Weights of a small GPT-style language model, trained from scratch on English Wikipedia.
Size: 22 layers, width 320, 5 heads of 64, vocabulary 16518, 33.2M parameters.
MLP neurons of a small language model. Each row is named by its layer, matrix (gate and up: input weights; down: output weights) and neuron, and shows model dimensions 32-95. Each number is 128 + 24 x the weight over its row's rms, rounded and kept within 0 to 255. A neuron's up and down rows have the sign that makes its largest values positive.
Before each neuron's rows, "fires before" lists the tokens most often just after its 100 highest values on Wikipedia text that the model never trained on.

fires before: " |", " (°"
L6.gate597 [112 139 158 145 112 175 126 155 114  98 155 108 133  96 120 139  95 106 148 168 177 133 181 185 170 128 141 166 161 127 126 172 100 140 156  95 122 128  73  89 121 139 154  95 146 119 114 135  99 125 119 110 142 136 181 102 132 125 115 147 119 119  90 157]
L6.up597 [119 144 120 159 145 126 164 120 115 109 148 123 120 113 118 116 120  69 125 133 119 132 157 146 130 139  85 110 176 136 130 159 152 120 147  96 121 131 136  97  72 141 151 136 129 109 121 118 110  76  86 120 114 151 173 138 125 108 164 123 113 103 131 169]
L6.down597 [129 113  94 129 142 130 163  98 159 121 156 115 129 130 132 125 120 117 117 101 113 105  97 109 136 117 106  70 133 166 133 127 145 128 159 100 146 167 170 110 105 133 142 149 118 136 149 104 141  90 107 118  95 125 129 130 119 102 126 156 110  71 134 155]

fires before: " |", "uki"
L10.gate639 [114 119 118 159 149 150 107  98 165  82 123 130 119  99 125 160 116 106 131 129 119  78 122 130 127 150  91 123 153 166 103 151 142 144 122 155 124 131  95  80 123 141 127 126 115 105 158 125 152  97 116 123 146 167 159 120 154 116 170 150  63 142 154 143]
L10.up639 [144 107 109 173 150 121  94  97 117 148 127 105  92 172  96 126  87  99 127 155 134 116 109 114 162  97 108 126 121 178 147 109 149 112 103 180 127 132  97 134 116 152 144 103 131 133 145  93  95  87 156 145 132 154  90  58 115 156 127 130 111 114 134 138]
L10.down639 [131 117 137  95 116 118 158 158 124 142 128 125 119 133 129 121 145 168 105 105 128  97 135 161  94 101 163 137 117  97 133 140 100 153 105 107 161 128 199 171 164 114  94 147 182 102  74 141 136 156 111 180 114  97 146 130  91 136 106 116 168 120 103 120]

fires before: "\n", " "
L5.gate270 [168 118 131  58 169 114 110 126 106 108 141 117 114  95 189 135 101 120  91 117 107  78 158 123  92 128 121 137 150 145 104 110  92 162 118 113 106 184 124  98 140 132 118 116 132 151 128 112 121 162 125 185 111 124 168 137 100 153 147 113 160 146  86 147]
L5.up270 [173 109 164  95 205 120 114  71 146 119 147 108 132 100 150 138 110 122  81 148 136 119 163 148 122 116 115  91 106 121 105 131 107 125  75 102 127 116 107 135 109 116 138 105 120 126 127 103 149 112 152 153 120 158 170 177 121 103 153 100 164 116 118 108]
L5.down270 [106 123 130 158 127 130 141  93 167 127 141 124 142 118 139 112 119 135  70 148 164 172 158 177 128  85  97 106  91 136 131 164 183 117 110 138 150 130 117 162 117 105 124  95 136 125 141 143 121 100 140  93 114 147 127 158 179  83 127 148 133 121 160 121]

fires before: "\n", " ", " —"
L8.gate145 [146 129 130 100 139 161 151 131 152  98 145 140 138 107 173 124 130 113 140 135 161 122 126 132 106 125 130 129 126 124 172 131  33 107 157 129 134 121 147 133 141 116 162 117 142 136 104 136 115 127 176 189 118 122 156 133 129 135 143 138 158 114  58 128]
L8.up145 [164 105 135 121 149 143 137 126 173  99 155 166 138 115 128 137 150 124 153 154 176 130 136 112 105 113 103 125 111 103 139 132  88 122 117 117 145 107 112 143 131 130 168 126 132 132 125  88  88 108 182 167 103 152 147 161 109 116 130 115 154 109 107 135]
L8.down145 [138 106 120 186 119 155 127  85 138 127 162 126 102 104 108 102 117 136 160 154 138 158 160 159 128 130 102 151  77 128  74 151 170 133 113  97 142 105 115 151 138 130 147 126 136 149 140 113 147 106 118 119  77 138 103 130 146 120 114 118 115 122 154 145]

fires before: "\n", "=="
L8.gate584 [125  94 192 131 120 155 112  93 154 124 121 106 114 160 126  72 169 141  71 108 152  60 141 113 162 144 153 153 144 139 148 112 149 140 114 119 128 135 104 111 137 158 136 101 147 103  89  91 119 135 179 189 138 135 180 119 127 123 135 101 177 173 140  99]
L8.up584 [114 147 123 113 121 144 143 140 136 150 138 139 138 125 148 121 124 155 112 154  73 104 150 173 128 106 141  73  77 110  93 153 156  88 111 116 165 128 133 132  97 132 120 125 111 125 152 173 174 139 153 120  93 125 155 160  93 105  98 140 170 125 136 111]
L8.down584 [123 121 110 131 101 134 126 101 135 104 152 132 130 121 167  86 119 157  95 168  89 133 138 170 105 125 158 145 115 148 136 172 160 109 129 128 128 131 145 100 127 123 156 133 129 116 139 148 134 108 107 130 112 120 156 196 108  98 105 128 138 113 122 156]

fires before: "\n", " ", " —", " −"
L6.gate76 [128 113 122  42 139 142 133 130 152 110 139 127 113 111 161 182  90 148 128  94 129 129 139 153  93 109 139 135 127 131 101 139  99 129 126 132 115 137 109 106 109 114 135 118 174 120 135 134  95 145 111 123  92 158 139 130 101 123 125 141 159 133 115 129]
L6.up76 [140 100 124 121 119 114 141  94 135 120 124 162 136 145 121 149 121 153 102 114 159 159 224 148 118 141 120 155 122 103 104 111  85 146 133 107 115 121 113 148 103 120 110 145 162 125 151 136  99 111 138 112 101 147 124 152 175 104 141 141 147 145 170 109]
L6.down76 [146 124 151 158 125 112 150  74 110 133 130 157 135 111 126 125 120 135 101 126 164 201 168 148 149 125 115 145 106 132  87  94 152 142 135 119 111 111 131 155 117  98 132 137 156 109 139 104 122 140 139 123  79 150 122 148 166 119 153 125 140 125 167 112]

fires before: " was", " is", " G", " has", " also"
L5.gate1 [147 179 144 146 116 127 188 110 147 145  85 125 122 132 128 125  90 119 121 117 112 100 160 148  95 107 140 119 157 136 159 127 125 144  94 149 203 119 117 109 141 127 165  96 121 118 145 130 131 133 117 143  60 195  91 139 103 127 140 150 141 157 101  88]
L5.up1 [142 120 152 126  86 166 125 122 127  83 127  96 149 142 116  95  88 132 129 100 126 177 166 155 157 114 127 176 133 133 107 146 105 111 114 103 108 116 151 103 181 139  99 133 121 158 111 116 148 119 103 105 161 117 125 118 127 158 112 110 114 121 142 147]
L5.down1 [122 154 149 173 119 120 157  77 153 150 106 115 132 128 147 115  75 127 133 127 117 141 160 150 106 113 147 133 167 122 132 144 132 102  94 129 173 132 110  86  98 142 117 128 137 113  96 132 124 143 129 119  88 170 115 141  86 124  98 104 133 113 130  85]

fires before: " |", " in", "|---|---|---|---|", " of"
L12.gate523 [108 129 135 139 157 173  96 154 127  86 119 109 125  92 132 167 116 139 141 115 155 140 131 119 148 130 146 134 119 141 136  92 124 116 129 124 142 135  50 131 170 132 138  92 125 112 113  95 116 175 139 132 143 160 170 152 101 127 160 108 104 138  78 107]
L12.up523 [139 165 114 145 105 131 125 124 180 131 152 125 102 120  73  97  72 114 146 185 170 153  95 127 202 115 135  96 112 117 137 149 115 116  91 111 124 147 124 126 129 118 140  86 140 129 119 119  86 120 130 127 130 103 104 161 138 123 150  79  80 126  96 154]
L12.down523 [150 115 141 106 131 137 188 129 133 146 111 132 156 112 146 145 139 141 174 122 126 132 114 106  57 151 118 152 124 109 143 146 128 129 120 121 131  65 152 152 129  96 125 153 140 135 145 147 132 112 167 132 119 157  65 152 135 122  80 143 147 121 133 132]

fires before: " of", " was", " is", " to"
L12.gate347 [152 138 107 141 171 141 123 107 139 100 107 123 106  84 169  96 120 155 105 124 162 144 145 147 165 126 123 126 134 113 168 122 146 131 122 144 134 103 166  53 124 156 151  82 119 104 149 105 145 135 129 125 128 172 109 142 138 133  99 166 112 129  82 104]
L12.up347 [143 137 133 119 143 145 134  94 106 115 143 156  98 101 133 114 129 109 122 143  96 108 116  98 113 189 142 169 145 168 115  88 134 144  93 130 152 133 174 151 126 107 100 165 114 164 127 131 106 131  64 162 147 144 134 112 164  98 101 101 122  90 110 112]
L12.down347 [152 167 109 122  96 104 162  69 119  94 103 137 116 110 130 113 133  82 132  91 114 115  88  72 108 154 142 173 131 158 148 127 120 131 133 144 138 144 147 156  94 125  73 126 144 201 110 144 106 131  91 140 113 121 140 129 145 136  97 110 151 134 126 115]

fires before: " |"
L18.gate429 [116 160 147 141 133 107 120 119  98  97 151 134 121 114 118  71 133 118 148 156 145 122 116 151 143 157 148 118 148 154  96 118  79 103 152 134 119 151 132 111 123  68 126  81 165 142 107 136 127 105  91 117 145 115 120 119  94 131 122 131 113  92 116 132]
L18.up429 [146 205 119 139 122 110 153 135  85 136 146 107 115 144 106 116 132 112 150 113 119 118 145 160 145 134 133 139 130 116 121 130 106 113 168 101 127 138  88 113 163 138 132 135 141 106 142  98 164 126 100 133 130 142 147 142 172 111 124 151 140 128 155 123]
L18.down429 [112 111 121 162 109 129 106  90 157 138 104 118 186 160 156 147 135 128 137 133  98 108  87  74 144 170 117 121 145 140 149 109 150 159 136 140 147 131 127 124 118 169 177 160 154 130 145 115 136 111 114 126 132 115 169  93 153 157 111 147 141 147 121 150]

fires before: "\n", " "
L4.gate406 [123 113 128  64 143 154 110 120 134 116 139 106 127 126 152 157  83 161  80 111 114 120 110 116 144 145 153 130 136 130 179 133 140 151 136 132 125 148 119  97 106 159 131 147 133 141 130 136 140 166 134 140 160 142 160 136 141 111 166 162 150 141 117 115]
L4.up406 [120  91 132  64 145 123 142 100 142 140 122 172  88 137 130 170 156 154  64  79 127 112 144 162 105 113  92 166 131 117  95 121 152 135 132 116 135 145 124 157 146 144 141 161 141  94 137 146 109 141 154 173 156 129 137 197 118 108 151 147 172 115 135 105]
L4.down406 [157 118 138 143 116  94 171 117 142 157 145 161 125 105 137 104 153 102 153 116 143 129 153 153 120 109  75 136 124 135  67 147 168 128 130 114 131 152 125 135 131  73 128 115 120  95 116 137 153 108 139 134 128 131 122 134 119 119  89 117 142 122 122 114]

fires before: "\n", " |", " a", " (°", " an"
L3.gate423 [ 85 123 154 165 124 135 138 147 125 137 158 124 130  96 134 138 131 132 133 155 164 142 186 129 171 127 106 159 138 114 107 139 120 113 146 148 137 139  54 126  81 115 103 101  79 112  89  95 157 122 146  91 150 149 169 153 140  93 115 119 123 129 122 160]
L3.up423 [122 120 137 117 142 140  81  81 170  93 132 145 137 129 138 142 102 153 144 140 156  94  81 150  93 134 148 122 129  79 121 106 144 140  69  98 128 123 146 119 129 134 163 101 132 119 109 120  93 116 124 131 137 155 113 134 139 154 131 140 157  97  89  72]
L3.down423 [135 134 125  95 116 116 174 104 114 128 110 139  95 134 157 109 106 113 134  89 114 109 139 133  96  64 164  55 125 132 141  95 143 143 109 103 112 116 167 145 124  77 132 132 134 103 149 121 137 133  63 119  93 114 144 136 123 102 164 161 119 140  82 140]

fires before: "\n", "The", "==", "In", "==History==", "==Career=="
L3.gate155 [127 118 175 143 127 104 114 139 145 125 120 117 187  76 141 141 121 167 101 116 138  88 147  97 205 141 126 115 158 140 120 160 124 162 104 130 138 129  98  95 122 111 130 152 115 121  96 101 131 182 163 102 134 168 137 143 112 119 138 167 127 128 161 181]
L3.up155 [135 109 167 136 132  91 134 167 110 145 126 119 100 120 148 121 144 116 117 138 138 175 130 141 112 156 141 148 118 157 114 154  95 132 128 108 113 118  99 129 114 146  84 123 132 149  83 142 148 134 140 144 129  91 134 167 135 112  96 128 164 103 130  81]
L3.down155 [116 137 185 150 116 103 101 112 125 130 140 117  97 130 109 130 131 142 145 131 118 137 143 139  99 140 147 120  91 143 150 137 118 119 156 131 144 123 103 139 129 127  91 143 131 129 112 130 133 114 146 147 113 103 153 153 107 117 146 124 151 116 151  90]

fires before: "\n", " −", " ", " —"
L5.gate504 [149 112 155 108 111 119 128 139 147  88 159 119 152 105 150 155 137 172 158 181 154 113 146 101 112 158 133 132 101 102 123 149  55 141 133 138 130 124 134 140 146 112 163  92 181 140 110 134 114 137 163 160 141 100 179 133 129 167 139 152 112 135 104 142]
L5.up504 [129  92 147 111 135 105 159 121 185 126 131 154 132 123 153 137 169 132 128 112 169 113 152 130  98 124  93 130 180  96 110 130 118 125 168 103 140 158 130 137 139  96 139 122 130 130 125 119 108 130 172 129  82 113 151 145  84 172 148 131 134 132 121 153]
L5.down504 [140 112 134 115 128 119 140 111 161 142 116 179  99 158 164 123 127 117 121  58 127 135 155 149  94  94  94 144 176 108 122 122 136 132 144  73 149 158 129 131 121 100 126 136 125 123 119 104  89  90 125 137  76 137 122 139 113 151 170 124 150 132 123 145]

fires before: " |", " October", "\n"
L5.gate427 [ 76 135 173 123 116 144 113 128 115 112 157 155 146 125 128  80 103 109 110 152 131 152 126 136 150 130 134 155 120 128 148 179 102  92 137 142 155 107  73  99  96 123 130 123 112 167 135 150  88 108  94 152 113 155 172 136 135 143 130 171 118  99 104 120]
L5.up427 [103  78 124 152 135 170 123 136 140 135 156  86 102 155 125 106 109 162  83 119 113 112 187 188 118 101 124 152 144 149 116 111 139 126 156  77 160 129 116  95  74 110 137 128 133 119 112 112 137 105 110 148 156 150 155 135 154 137 116 136 112 102 111 150]
L5.down427 [117 102 134 133 149 144 120 141 129 113 172  83 118 123  68 110 124 161 105 102 136 172 112 139 108 129 159 112 144 116 105 129 149 146 151 144 168 140 137 169 140 142 140 153 154 112 149 125 101  71 159  99 119 123 118 116 155 118 162 141  80  69 179 140]